Part of a small language model's weights.
Size: 10 layers, width 384, 12 heads of 32, MLP 1536 tanh GELU, vocabulary 32000, 30.1M parameters.
Architecture: biases, tied embeddings.
MLP neurons of a small language model. Each row is named by its layer, matrix (up: input weights; down: output weights) and neuron, and shows model dimensions 128-255. Each number is 128 + 24 x the weight over its row's rms, rounded and kept within 0 to 255. Numbers have three digits each.
A block is one neuron, or neurons of one layer that tend to fire together. After each block is what it responds to, as a language model described it from the Wikipedia text at the highest values.

L5.up62:123134097167136121083138128080141125136095128120157144109095116112127153119100180103120134128151125102161115101129168132156161091133138153145144149172162137167125134106158112108106143113126144162101110148135104127144166183157096179136136126139176114156107085163134124110089150146098113169157164112161139151128120125147129136058124130092165147120113088107165111148147143103131157116116
L5.down62:144098121092140112134125102143095119125182122149113119150110175121095145088141124132129146149154132122101161123130134108148124158122113106124135088098123116113143147144108150100166097101113124136119133139149162144149130124148147083092140099092151120080100081088100181096100126194133113124113134141090090133158169155157111132122131148126138116091126106118121103129142132186169129146126
After a completed name. Token right after the end of a full proper name or long number, such as possessive ', a comma, as, or a trailing word (McCain's, Gill, author).

L5.up960:126114142164148121123110071120116084112153159145132076116089163140117109138099174143134122104157129154143085136111140109169144111142125136125082141155163109136103129105081182112126114132155153135116133106044122114138109127147150128121116136141134100138164126127162162166128129084164160097112140137113130148063125118108091117078125102140160138179141114138138131101129142164125111143115
L5.down960:095150134144111169131118120098141167101106146125135141113178126135132126136132137123139088179118125136100168081145125157162155139136180137104152140139061117132157116121136148133129122110126160120122122127148124101096132122107117159140119106132138114106116160132094134105114139136113097126083133148108110125156139100111110169117196138126156149123152118148146133125122094115130183133137
Fixed-phrase connectives. Function words inside set multiword phrases, mostly the after at, well in as well as, such in such as, also including, like, with.

L3.up97:130181103098091099131165118142103081154089159118127090136141129127069156155140127135142116117120093128186142134091106154117127156151108129127128118100144064142138114147119164160100131186132144100111149141150130117102154109128111112091126136127148131128171130145157154110118163122107199131135142155163132141152127063108152147122156122122141133087120157111132070103179133087094186132138
L3.down97:129096102132119179128147151090140125152181169127128144138133152178104113142113110153157148135111114125137111091104143132113118143139073127123131163137100074118114143178146132167119123178155127145126130123101144151135112110122160129132123133114117106160138124082152126115130156117112152144113143128118127128165112072140147138097110154128104155076127107133116101126119146119159176122112
L3.up328:137149129167098162143137146095135092176104131126089113151200096152116128164134155133114132124138096113102148137083114113176157104152089128094100161117107105116104124128142145146138125162117170116143138142082143123084140074128133151128167136133124104106117177158152132110113156120146164159114176100104115154114144101144120144097122151137132156139124150129155113077148120119087187160199
L3.down328:089174125148162155126145106098121107144161139145097116117116101130148081140126087099177152111078112132142099131131151101161129153099149171118115121130110091145106149118126102121076158121167107116121129131139150104175136124106134147124162128152150125146141099128152173124145137182107125134123134155128137156151125120148091154100094110133098130095121138159149112153118106131149136147113
L3.up711:146137136133114152081139093174132121125138126138163187135142099129084120162143106117113120129105088127155114062131138123110111089138133116105153118132108122104100091132141137146133097167102179130140159156180147149180140163168123126088112127090143093145086171147166163138079080135092130130104156124124149099148086112109104094133097128146121124090104097129140035150116091139114173145124
L3.down711:140141143101107164103065140098119129137091110114144096127130125141177143131134122161132124105107101124139113116126116114147110119157111130155156176177107114097116175116148154122139157144151078134129161134128110140126160136083117099101129155137131161112087114112144143139151127164105146096135141123128130160139135128114099112107165114111101135142108152150118143120141140094177143096109
L3.up1155:129152156091106116112166141105134139131161176083143114136124118093128116103139113089105112098127109147118169105143156101145105098153128126118113135105123121136083107114163136125106127146101169152123117119160128140126135133127166137086145167133135105152166144121102170098112111179120138119144149130144125160157075105135177136170120116066109137138132111113130161090086107122085144127116
L3.down1155:083102158151134089142134156148127105117134125091138131115119151122117139140121093107104122098141123141119106087131063146174134100182107152136097148166122182116143131125121104096103108141125131131174143131100161154120140105124127098119126108101147132123111102144122137083122133104166189119130140129153091155161120154143123126119117107126131125150079161120139139125148169108156141151100
Compound-word hyphens. Hyphens joining parts of compound words, e.g. runner-up, ill-treatment, quarter-final, plus some mid-word pieces of names like Harlequin.

L3.up792:153169114099100107143162130167132134115107091139125161165124112124113148139169113158122097141122108112132165149109111117128109084133102125141158130127142074138126141133126092138101128104129169148149147129107178116151154133138133137141124149137100173102130108130140100099175121165126128101133122128114104129149120136131132137097132186122166120111168160119113133127144147081124121173117
L3.down792:135154152139127130156141143130132140144162096104152167130095111140130132101110178108118154097095132102111120142162101103177153150117134086107194111113124138160122106118116101127092120097092156112121095181132111110102145155151108172133156106097121101158106121111144090157115112161125111114148127148166104135148140142115116109176122125123144162133096133127147208147144129130133125173158
L3.up1154:149111102133126129122101140125120111123086141158132144084109141139141144064108112149114171133133109117150086182119111123153127130160127099140144118103137138143113165168088161160091130166125152124124137161144095121118155115139127148155156103139132106118145143118093097149158154157132161176115127087136133146155120120120127126128097117100102134112118157144116141136102132130108163103111
L3.down1154:143145127117144164161128159109111174123158100119118098137158109119082147158118128144105136108109151111139054150106117107119160101140133113121145156120138118128092147128102085132144101119103108155095135137108129128109119120098160120116115138152104107162144096141115110123136091122150124170149094133165112130119136121118115134124106116148135126149093100145137107157120085142118167115149
L3.up1415:113157148138084122164113103160156062146117112175098108184134149115109167122125132155103100112099112119102106141147104126103094131145134131156105124161147147113137122122122116128093143137152125108136146133134162114151083089125124146135125148158139108125181123138152134131126189159170148153099154120149123117162156129150111124116114151137152131147126131124112132163138140150123090153087
L3.down1415:169171112145107148175142142163154139155145135149128119109104127106076128110103127113149132142135139122151107087144132166132117110146125121148175106121142117100143162140158117154118107121082122138127129141134127155115115168114110148150162087119085157165094135172152100094095081142122120099144078115177137177111115106153134129124106141148131146100123143114140106094141085107128156123164
L3.up1485:097077154128104119136142135148152102081110114146127129182131113169130120097157156133108108145136134090093123107126141138133107090117116096136131114124141110141157103131145112110115146129173168141182157156160132099128101146097112111159114174089119100104115131139136070133178126151087121119138130150107139144155129129086150136106129137123151091146144110144146119108143151103125107183142
L3.down1485:136131125119106119119092127161157140136121092111142133139084130156142139107103136142146118118114123145100164140165129105139120142104162150137159084108131127128125097132142134117125145126111131163147147144114122152188144119135103142167128083114137140108164084180113096166131157158117137143101150124116122151077116087183124135158104144108101147141153132124161140129088123147137125111153
Mid-identifier number fragments. Numeric fragments continuing a code, designation, or figure after a hyphen, letter, or parenthesis, e.g. F-16, I-25, C-20, (20 oz, (1899.

L5.up417:161174094124124132113135144093143119107121151136095101170111180148114113166138136112142156130152159156131115121126075158152095151139108132105151123096120131135127077117154159099097141131096155139126137134147101160142144140136134151103143164158118108151129132116125150154083100123118125137141141130177099096151128143117163146115108111171135128072136116149143104106096119094115148060145
L5.down417:127148147115116099142155137112114102102148084129117154113151144118141147156148156141133119160127144144132118110131106149123161135144083110082184127131120080130146175129102078118185116097129156174096108108119153072152131123123115172115135120077165139139087127144141092143119150111134078136157152137131149108178109167175120121108112133152130152100108149117148117100127175139155099133123
Word-joining punctuation and row breaks. Fires on hyphens and apostrophes inside compound words or names (co-worker, one-year, O'Brien), opening quotes, and line breaks ending table header rows.

L2.up520:129116122156117074134149117096096114065158171117160099105139126163162110175152146097165125143124097149111105161138130122109120109101142129145112122150128111137088136124090130110134169119119195144109116174146096128167124099143130121107127111158125166125094128123152125124126116145081106081144136105131115131163117149145123141113119125106113111126102101163126134121125138127120183125105
L2.down520:123179122136113137158109123147123146095163104136085132153141111083139122114111087148126133148100126103145114080164165155144164157117111159127157102154119156110127089130128138162113131128123076100111160103115150150118127080109144161109119126138129121153134157148144106133148135172127094148139158171089154112162074124161103136115124098172115187160143148145105117082107148086097116139126
L2.up704:135100119115123164167175101159107112135124130137167092126159128148112066102102184147087154113144101067142101142146117158116128095108126115158143098178111161148173145154144138107068152176191166121115098190147102098153088150117143079148067153110179145138154123121105098112137143139119133149101138108153099106150084105160125063136137134106126093158129094150116134152121146141129135154144
L2.down704:062144115189173115075156178171098114146142139149116130113083143123130123163144148133147080096150121164157149130154113083132152095143124133110134103107165192098096141150103184118105077138100102111122135115131133096065114153134120115135169143176144132116100088130157153115121130113143151125115115153141143118134111153152135097134147108159205115106143148129125133129168161138124132109096
L2.up1145:156128212133117142148115119108148148126094107136143133133147177140131098093142110121123139100077123132061122147150132146125141116133156104112126178095100101144137151132126154134082098129168152152134137107108145128127155168106093098136144165142160116125118182100130152143156154095150134163120099128123121123140107127157117116087099115095144098140163152103166155157081134132150141082094
L2.down1145:099105095170132141172097156075135072129106160129140118144161125099079151133105168186138153073184113125136112161166146148148112101122086129131152148137133105146123105157128124138130128114187082131149094170132139113118172132127168139123106146149092098129131139123147095148129104152117144109157123141119105139150109158148127155145154114109123092151137153139107106119159094097160153101153
L2.up1502:123103154149147128158156107127107160144117121137109156139138092147161101094099142133107105122124124151171121117173124119115101127161113133094132160132103142146122165097123085111090088108143140134116093109123142132111134120184134119144071143104146168124133136136127169147172121129120161097075106124073129126097126119145145142108130133170131151108110142137153098184172148138139112108096
L2.down1502:125124115096127139096142102172100139140117141125148122126149122123117109143124109161123173065168150149155166137108076158148134141099110134148098128129137178134111131146125127123137120180141160129134089131124142120115118129107096113107118135096115125120122103145187088146133143117103141123140093119166147158155102104128151103096133101116146157145140143114148170100171145083102149105124
Clause-linking connectives. Words opening a new clause or linking back to prior context, mostly relative "where" after a comma naming a place in biographies, also such, which, who, These.

L5.up412:125128117101093112134152116084087129118102140095157102134115167122091098143138106168120106106081132174144169145089111116149133152125142124078109102105138086143118103086129190149093134161116160132138102150143092132105133149111136157103135104149088112118099138122128128135129158147108158086145131089130102128128171121108133131151081136128129125152160128152131130094131173131136125112137
L5.down412:146125146111149177149163123144114141096148130151126155146123132111145115127131166177147119093130144125126093141100160143143136106134111134089134155114126117161139152138134101125123182166143122160111134148112112117129099120105126119142082112115128120100134130126120095139135189107141074113129155101129134151113161126148101111102143170140117134134129127116140112129109143165151144100109
Multiword name joiners. Hyphens, spaces and apostrophes that join the parts of compound words and multiword names or titles, such as mid-90s, all-around, Rhein-Nahe, King's.

L5.up861:165126154156126143144083105117114144135156079140159151145155091142124129112128106120163096164133101135126135134071105181133114133145141123114134163136129097145158116146132110155119104171129130143122115152150104148139166136125153121124132117136092098094161113090100126150151130127101114113124118096141119122141111142069104152126128148110139131116130173119130087122125156159079106151105
L5.down861:105094123136151109158117133130112100176132070121129148115144171130142134154171090133172125112183112162106112087104135151139164161151149115105097143111108092143103060138156082138124137149159123129121101144128146118134162142142128140113087149115116097125134090092096107101165101120178125179109167113105179135130130126169123120091098128146147120140114126097114141129097125100107147129139
Quantity completion tokens. Final digit pieces and unit words that finish a stated quantity, such as $74 million, 8 km, 6 months, 9–35 or 6,217 in prose and tables.

L2.up1170:135120134133108141147111147121140168114107155134120122095095161085128145145129119121138133126079073111161085139123086152187123149113121146118095117152130106119118139088115151144128138134144199136132132134139143109154123115146185131111105142123153109093137119135113171164144137102126164118174149110135095141144133112102124136116143120127168089118195115126136132130146093143089148126144
L2.down1170:142186167133125111139155092150120109092104117094108165137107108131090133114163158111136113150143134132117146104168129100170107139128121153086155083111141141089138174137095123127107155115110139115100152149118100139124112145091080121118132144112166122086124150129161065115114135144135134147095156154168118126161161104129143132148109083088176134159169135155150115114128104158131135141142
L2.up1317:099139041102117137097135180112119138108110141112157093159104128132099130135134128139127117087090124143131155114127139110117091093134179137157182120115131138164115150089145191152126062148100156130124099157145077158141142123118120125151162113158115183133116143139160134101115155152114162142164124123150138121155126106175148133131133143136113177107136133126105146115148112088136150159155
L2.down1317:098109119141117116092137131186165115124113104184129149136122102133117128136155139143150124100113144172139124150107117115108129138147152089122164138092157071150117146139102151133135133142164129148129116108102137095136123113113135167171144134091122143127139128090143161095115130158095100083116153123152151158114112136104159129109159068168125170097116139117121140114104110133131142140133
L2.up1362:141126101121108110104106142132130132123179160143162074109084150091143131089115120157126135096117078085155098135088121151165143090183126152142154132128159130155055113099136138153069106121132119087145107121151117144159081160126146104130135122124114116144124157137157160141115179147098134118131143097146073121131095108170100141124138152134129142148134101116108117125131136134098092119129
L2.down1362:141103121154132154086109108133148117105111143142136140101131081151055144123153108143127110124120118163096143137154133112153071136120116113101104131126155138114140091140092134085118074114153134144122153119162118128147140134121118126127111126151167131133170134077100155102110099113144145156114142147180141123146128117095113188111130116117153151169109098153145112107068111105165132136111
L2.up1419:118064110107133129178135137081135118139116114176119140102125116127108139146109166150110118109114069093163117126120122116145173143120080123142148136131117120123130140112156157102118112130150131152131094147155102146140132138100125107117140117087145109155115113115121080111101145172119133094104129128151138095128096110186115123117149164134116155069143106136137151115127128120128171129184
L2.down1419:134108120134113139130130099126156133125131167107134099156119130162130087191120107110125136120086155145111089153096076102115086109132147129110130118120165135097129108178110162104108119126130129140156114131103107109141122155140120115143162129120122085148167115141101129153130165132110174142142128169118081107135141123099126111147162122129135123159113081131158144148114124175165127113123
Compound-joining hyphens. Hyphens and en dashes linking parts of compounds or ranges (anti-aircraft, twin-engine, Mexican–American), plus linking words inside names (Gulf of, Luigi de).

L2.up43:182137097114107139165124135113159170152103110134174116117125143126113141107154126130124140164113098148149111182148121122126119127145147123079121110173098116128105150113108151130100139112172098136126126148120149151150094126156100161115107160152076099114092111155138158145180174124072126131184083092098148154136104097103142130138149136082119124134128101144099131103175110084134084161162
L2.down43:136099120100157125171144121159144154123166121151164113140126134063105114121117123104154138116087143129188144125112107104123157157127183120120147117087149115121088088094129129153120083131125106137120104124147095128104097125187096131113134145116120103162100087119153089113141136105142089128133092133109078108113154127104142119153147162153142118105093113127163151155160131122089118168173
L2.up111:131132088124131142140128157132149117162133172104103125146166144127092132117122101116124103150096097116115151136160137137099179118096129116127102148153158140121124104156121165165100113154092151156129113090154148130123118102147116120122107135130064135080113128079141123134121112088111125072126129083137155146094101150150159113106133122115138144114121137105130114105102138082131133126125
L2.down111:178142133134155146153104091088134122105137144105134130131157147102156104180139128134165146157122133087140136134118160123136112140128146134133152113130115066131134150133147124165172141101161111125108120101160141127167129079166106113147130122151154163160104133126103119142109107083144135146131072140110151132095152092144150091088117117125094114138176124099146147096120115130161104140132
L2.up507:163084144107085119179119115146094127161101153153105144128147122118111150147116118122110106140118123092161128127123094128126169147140151126142099146162126101118150150127082129149118134172122110132153132103122166125115076068131119098153080170159106101130159122174158113177150132085160143091123108087112134134124107082150156123111122122089133145146092129138085156129156087177143093191188
L2.down507:120099129099132096143129131154134139104137125131140095130105126093091146150148100143123140186127095106129127122167115116176165146135119127110171106099126117133101122110182157125116143118136160124088109137057131087071123138098125131142144136156137115175129122125159111114161141057102128153144131150092074156114151149172138109126079138164123130113096157103156117156153123143139074117146
L2.up1222:117060097115098143134132159154118156120103073125138133122129123142083149149069125113106120108140123137120141133105121142133124137160120116119165143117140107128146085102145106117112110100125172126135159095130134141117117138135147175175131096085134125131139111147178154092164110083144151151097157093098139124113094074127136089145135141143158124146150124141102149158127144089134126111099
L2.down1222:163173119124130152146118088198151116191130131176096122152137125083105107149158102156150120129117149118157102098140162136123169099121100103120172080107127130145126113188147150137139132132158116114098128142107114121098127077098097148125119105123133103175108116152123096131110080146132067129169110143107156135147121154109108157137140121131111163112066140103144134136166131121124164156120
Leading numeric tokens. Fires on the first token of a number, score or amount, such as 1–0 or 2–0 in match reports, $1 or £1 in money figures, and −6 in table cells.

L3.up15:116118113154114137088078130134118146123145113104118121137128074135117119059147160120134157091119125131119161114161133102156140130104111109112126136130101095159116107100133113184141170130157079139092133120109146199149166132114141151158120124128136142134117125140088135126131140156153137137077140138135164144114067128123144112119095123154113098142138117146107166159118100186132116082111
L3.down15:104102123132149106132100086101120133128096114105138189120157121113046134166121119143124134138130067148159106148104140074114142084148083174093083095141135103122142147175145134132147121125148128087162125153121113122128093099145153145165113137112097115127121115123168121107134148141141134135138181092169125104130112113118120140094167120066142114124104151109168126080123106109080108128127
L3.up696:129144135146138128176125132138084141125137123130137130110098118163177087133147153156094121068161144097098141160140163149164103119107142130095137091143072100114102126125173145101130153110138126130105140130152117148143120115147115135146107132130145131143151084132111122110105169115172171108178152140147112129149092107126110149130123142105099092123125117136076124108151078150145145136119
L3.down696:126088128159166067107094130144162133098116172151130109137089159139107077163161144167115106140088141140149152119105131096089135148127145155119122123118148120143140150184116112162116122066147144124171108175114113119133177138123140120135136142159153157133119135137117129126169108099105193147124114113105163102118147138170128151139123129120085129098162136131093129076134132084115120119182
L3.up1191:127106143108137120130134094129064140111167073146138157122120120159106176116119081138121152115122153135114115116138130138145124121108131150086132154127116130129184128136141116104117129168145118102091148111138148094110158171136124141138119146133121155107134128132124139116165110177137117130113138134113162151137117138141107143120159124156124126152146107139107113130141119166112143118119
L3.down1191:112162131132098117130126135151162111139150110178128125173098134080095098141125181094157096119158104133170126104109107105106121140099106162122161101153158121118142128160088116138100140128122165135123131139132121149154120144139126079165157081100085142135122093116115134126115139127138143107099136137172134132142137137126135124106137179114110134102130099129133170130115115160140138150063
L3.up1475:114135149129166094123126135096101118115165127113137153113126143131183133170138103142105144101145123164140096134127136136152147108120140109098115094171157185101108151151182133087108138161143095160114136113112103139145096120125112116149095106150129167131092118082108127116120168162124097106108168114137159178152121161111123183087121118106171069136114072126115121099164168130171138138132
L3.down1475:100127111124128106105135122104107096156097128135124131161105161091098188170134147074123111136101115162131144125138133142129135151113136108116110119087109123114113092137150124091070115097124172141138157085113097094101082155136139139150153144141128158108122109114125135117145152148120137144137173139144088086139151112118128135111126107126096135146114118117153168181128114133117081152123
Parenthetical and clause openers. First word or word piece just after an opening parenthesis, comma, or "and" that starts an aside or clause, e.g. "(in collaboration", "(i.e.", "18 and over".

L2.up177:090127123139124105135124084150123104073088154148120117111135109178149107152128104114117098106125132119153113151113111129131136124162129104141165114119144106135159104119150165085163148146146152117144152168098110161180183128161119146105102141141099124128143107085132169152155097161145128088115148122146111122096115104104129155151121089124111117160095111108167116169116075121113127095127
L2.down177:122150086133201160133135162148097130159143136120119130136146144135123175137116111142161149174159177170135137115139154124110128151143123105088118138155150134164049110111125154150101067106176139129095114139124129088135081133112174090170138130071148106104134143144155142077082115142108105107082139154102096142102110124130128134097127127143135134109091174135141104121091139172132121121123
L2.up267:084141111131141139130103121151127154145122122153124154110105129178112132095165130142134131101130145107085139169142114101129125126124125126136151065112127111092086096087101132104140076114135127094167094148090155134124119091116118119114148134109131133113112128140122103125126141106105156130147134131117150167110086111168113139108145151133098132136144107134145128112155110146131133094125
L2.down267:098151129107142176148129156117112125175121109157107138101162069139119156131125159126154127119160140115138158131131100082108110115141139091084119114117105127158077127088088131139140168081152123173164137146143103109133110132096117125105128132117123131107152109108142118119111107154153126091113135104131102117133102130144126144167157150125099133101109160118133148125146159129152200087099
L2.up919:117170102097068127113122125111169161135105154116117133142100149127124107137132111090104144108104153168123108102143112112156158123106123100124114124109139118121076131136099161100109110089150153137101145108179151138123124137134112095120139141149135107101097155126130168110179114105169134147112165112147125133112122122158163140127134188133130153156131110088133118117078098141147156128116
L2.down919:093147106115090138128141155116107128138090162148134145147169112131106096142116123133153119149104153137135141121117140137124125126152131143094182122146139124150111177134123135159174111112112113151123113115123098125127142171122102123128156117110105133114175143121111142158138104137133154123089144156073149156131135108138136114146129081163118130135132175157166130119083124129082135099148
L2.up1224:171120117156136102127147114178120116151143157120172174140102158060112101160104097144131143108122107177126155143085118115124135168142135109131099135167141128132169106116185163095111119116114116115133122119109165103118146123154125107119117117166085148147134087152115116157157133115175105130136154114114116152127128127119115122117108127076134110133171184137115131126111137119105132124125
L2.down1224:126140149158158153103114088155136096128036121111127099138162163128155124107084109142135159095146115150141136179118121140104128119116161066111088112138112159157132105115097121093124077063153122119151151170118140090158120103139152124133139170104144129114163151125124098085128145126143140121096085153123088166123122125131126160143145144156139126106083142113104146102149143138145111158174
Hyphens and list dashes. Hyphens joining compound words (hip-hop, built-in, tongue-in-cheek, brother-in-law) and dashes opening list lines after a newline; sometimes heading === marks.

L3.up303:127110107138092127115105086095138135166140131128123146152124213148102138130121110092094145111099136099150134151148088119136126156146121136091148087087149093166099126088131156110103128103126158129154143144114127128182165121153107136135158104106143083117109127116148140130166140095120103107108106092164092114091128102131124125121130162149168128125149096110159153136134120125136137150110
L3.down303:119127113117137156141189142112089099162121193159104117115123106099107104120155152112137112112113136109205128118109131166151132140142125137074149146110144156123147153126135096109101116146138119135060107125099096150105110175106170095128113090107144156119154092147153158112105118141143111134073150173131157094164130148144118138093113135157120138121104146142172163132150126153115123068150
L3.up342:150101059093158124151116132100114131136097156123140099181091139152140110132166166119136193152107121089140135125097143092095130125170163106105109140163136089157137144076121147088122084092160141100122138138127099149139111125137131109136103181147120093139117106152152143154127142123111189129138134113163158129131114103143144193111152148143102119106142115121115132153151067092119102111140
L3.down342:105117144090117158126108109129160130075148108135120153117137094142122146115104131101134134131111133214110077117130142139176123132092109144084124139133133111112103120120147126171126121107105127170110135100098078130137143139081124158149165138089127076139154149099096135114144099115140092139176096150122145132117114148115108135174115089098113121110164116157110100127073104127128158118120
L3.up798:122120119116113105125186138116108176168089132121115121172128107095119132123144156119158109082108099113154118121143143122117143122110082166127169116136102125145116135105120085133152101125144145151130161138112073180115141149121147116133135119117098128126144177157148107107108135137167124152101102143192125160110100094097132151090148152146091156065095152154102134119165152104133125146142
L3.down798:139144133127103152096097149096139066115164130135144129152111117125158117127093155092131117134098142132139122127136131110149139098155129104108144101166143140172118126123111120093111133146144140121152126169112157132157135119100089177117125173107115124117132123112146113111104125116116111104149119117141158121103138132106119102167134149177162160140117121108138095103140114140118143120137
L3.up1396:143147158122121106104138109117174181140128110076162109129136141104144148115154147136129128135136086181140092101122084072127132132110160130147148127102135138140122129107127145141120115095117149119120147113129095165210101145125119128153149131139118081114143118120120124125154136166146173109124101110138102103140105100075086122126149143114117153156133149113142121132133145120113151114120
L3.down1396:132168089130156110128124091148139121109158117149110141118166111181129116160090085121126111153092115142163117142131114114178135151174111157115177106107155118109130163139131108095099084127126136143123077142141090129167081141113109157126124130089119160146121142112098131091131079138123137164130141135139135105130131117141119128105111090120130156115106108152100113125160159144144155163159
Compound-joining hyphens. Hyphens or dashes joining two words into a compound or range, as in 8,000-year-old, full-scale, anti-war, 1996-1997.

L3.up208:129117148107138125127147146116121092105103122127100108130119142155155118114092117129067172160139121142135152143137141102096139110130141108147122072157116163146077160110148098148100092127141089145156167115132130130150118124104116097144113094132076128168173090122129139135153134132149139127117129117119092136134092138155123150150116153125128084141134162115062155093148109085100146127153
L3.down208:103080106111147100168138059190157100144132078120141092127166149099111136117147145138150141132151165129136148113126103135124119139143137121156115167088161136095145089131128130100153112105105169133099089088132125131133143081124127154125130134115149176124116145147110085148151155124122118073121127132120128109109199150143149131111091118168179155176098116168135146092146149130093111070147
L3.up445:094126158121137122120129159116118140132124148109110147183092142122136134087140093084144099118152128130127101139144128107119091128144139149146153106130155155170135148168086142130115165153104130136146176148154099123105138086182143148124093110105101097137115121101098154135145141135110129155161096143134117090125121127135123149104067165107150092156114134178118139115119137136136145075129
L3.down445:124109105096153157134122141156130141128140144117104132117144107114115174149134141162129158147107149137123093093110141093136164127115171134086130128123088099087123094109118157154150126088155080115122101099098133138157118122117110126177160117135135115136152104178103159161101144070145142094125132130137138095066128161145110157153179082135090131147145127118135148139112167129079140141143
L3.up793:129155097133130124141108168133131168066120133105135118131107156117154169152110110132138159185146147137137115138118114131136122154139117161134151088084138136124114131129119110137105121147142134129167079168128102141138100130157130115128134151161145123149162107108126110135142108168115116120139174117095080141169120121065138124126128167066121113086151147161101127126139137103136116131115
L3.down793:109114159116167152148151190130094157148116141125112108134135162137098116117083149180118102116156152119118156105195107147207133152115135136125072155101163113136102147139128110098114126145101119144126173113101161083132098108139096188142118170116148123115132122167153132131140139137125114148141109122106134145096117116088129169125103115136123128183103123126110143099124150149120138109143
L3.up1166:119072110154171154143138139095140100108156130137118161156138122140110140084129164144104152163103114089145146112151130151146152147139124085161119109121122135189139135125101075114092077146105153091078126157166086143170142094137150181114148096171086091139158150127148095132144115182160135132120133109113091132161091142106147123109121151117155132144106145127088132139110165096151125097070
L3.down1166:137110132132139149091156114077110172129104145155086123168135116115170147133107101152122095152157147117132122136136108121145166127184149099096113153137116114141117142115101120132130159095136107127068138166122144133069165126153097145150121115149158137095120102108100160120149120117145086154136135106124142143133130114121150149149150077143130141151079088154097171134098114143093093103110
Name-completing head words. Final or head word of multi-word event, league or institution names, like Championship Series, Commonwealth Games, Division 2; also line breaks after short descriptor lines.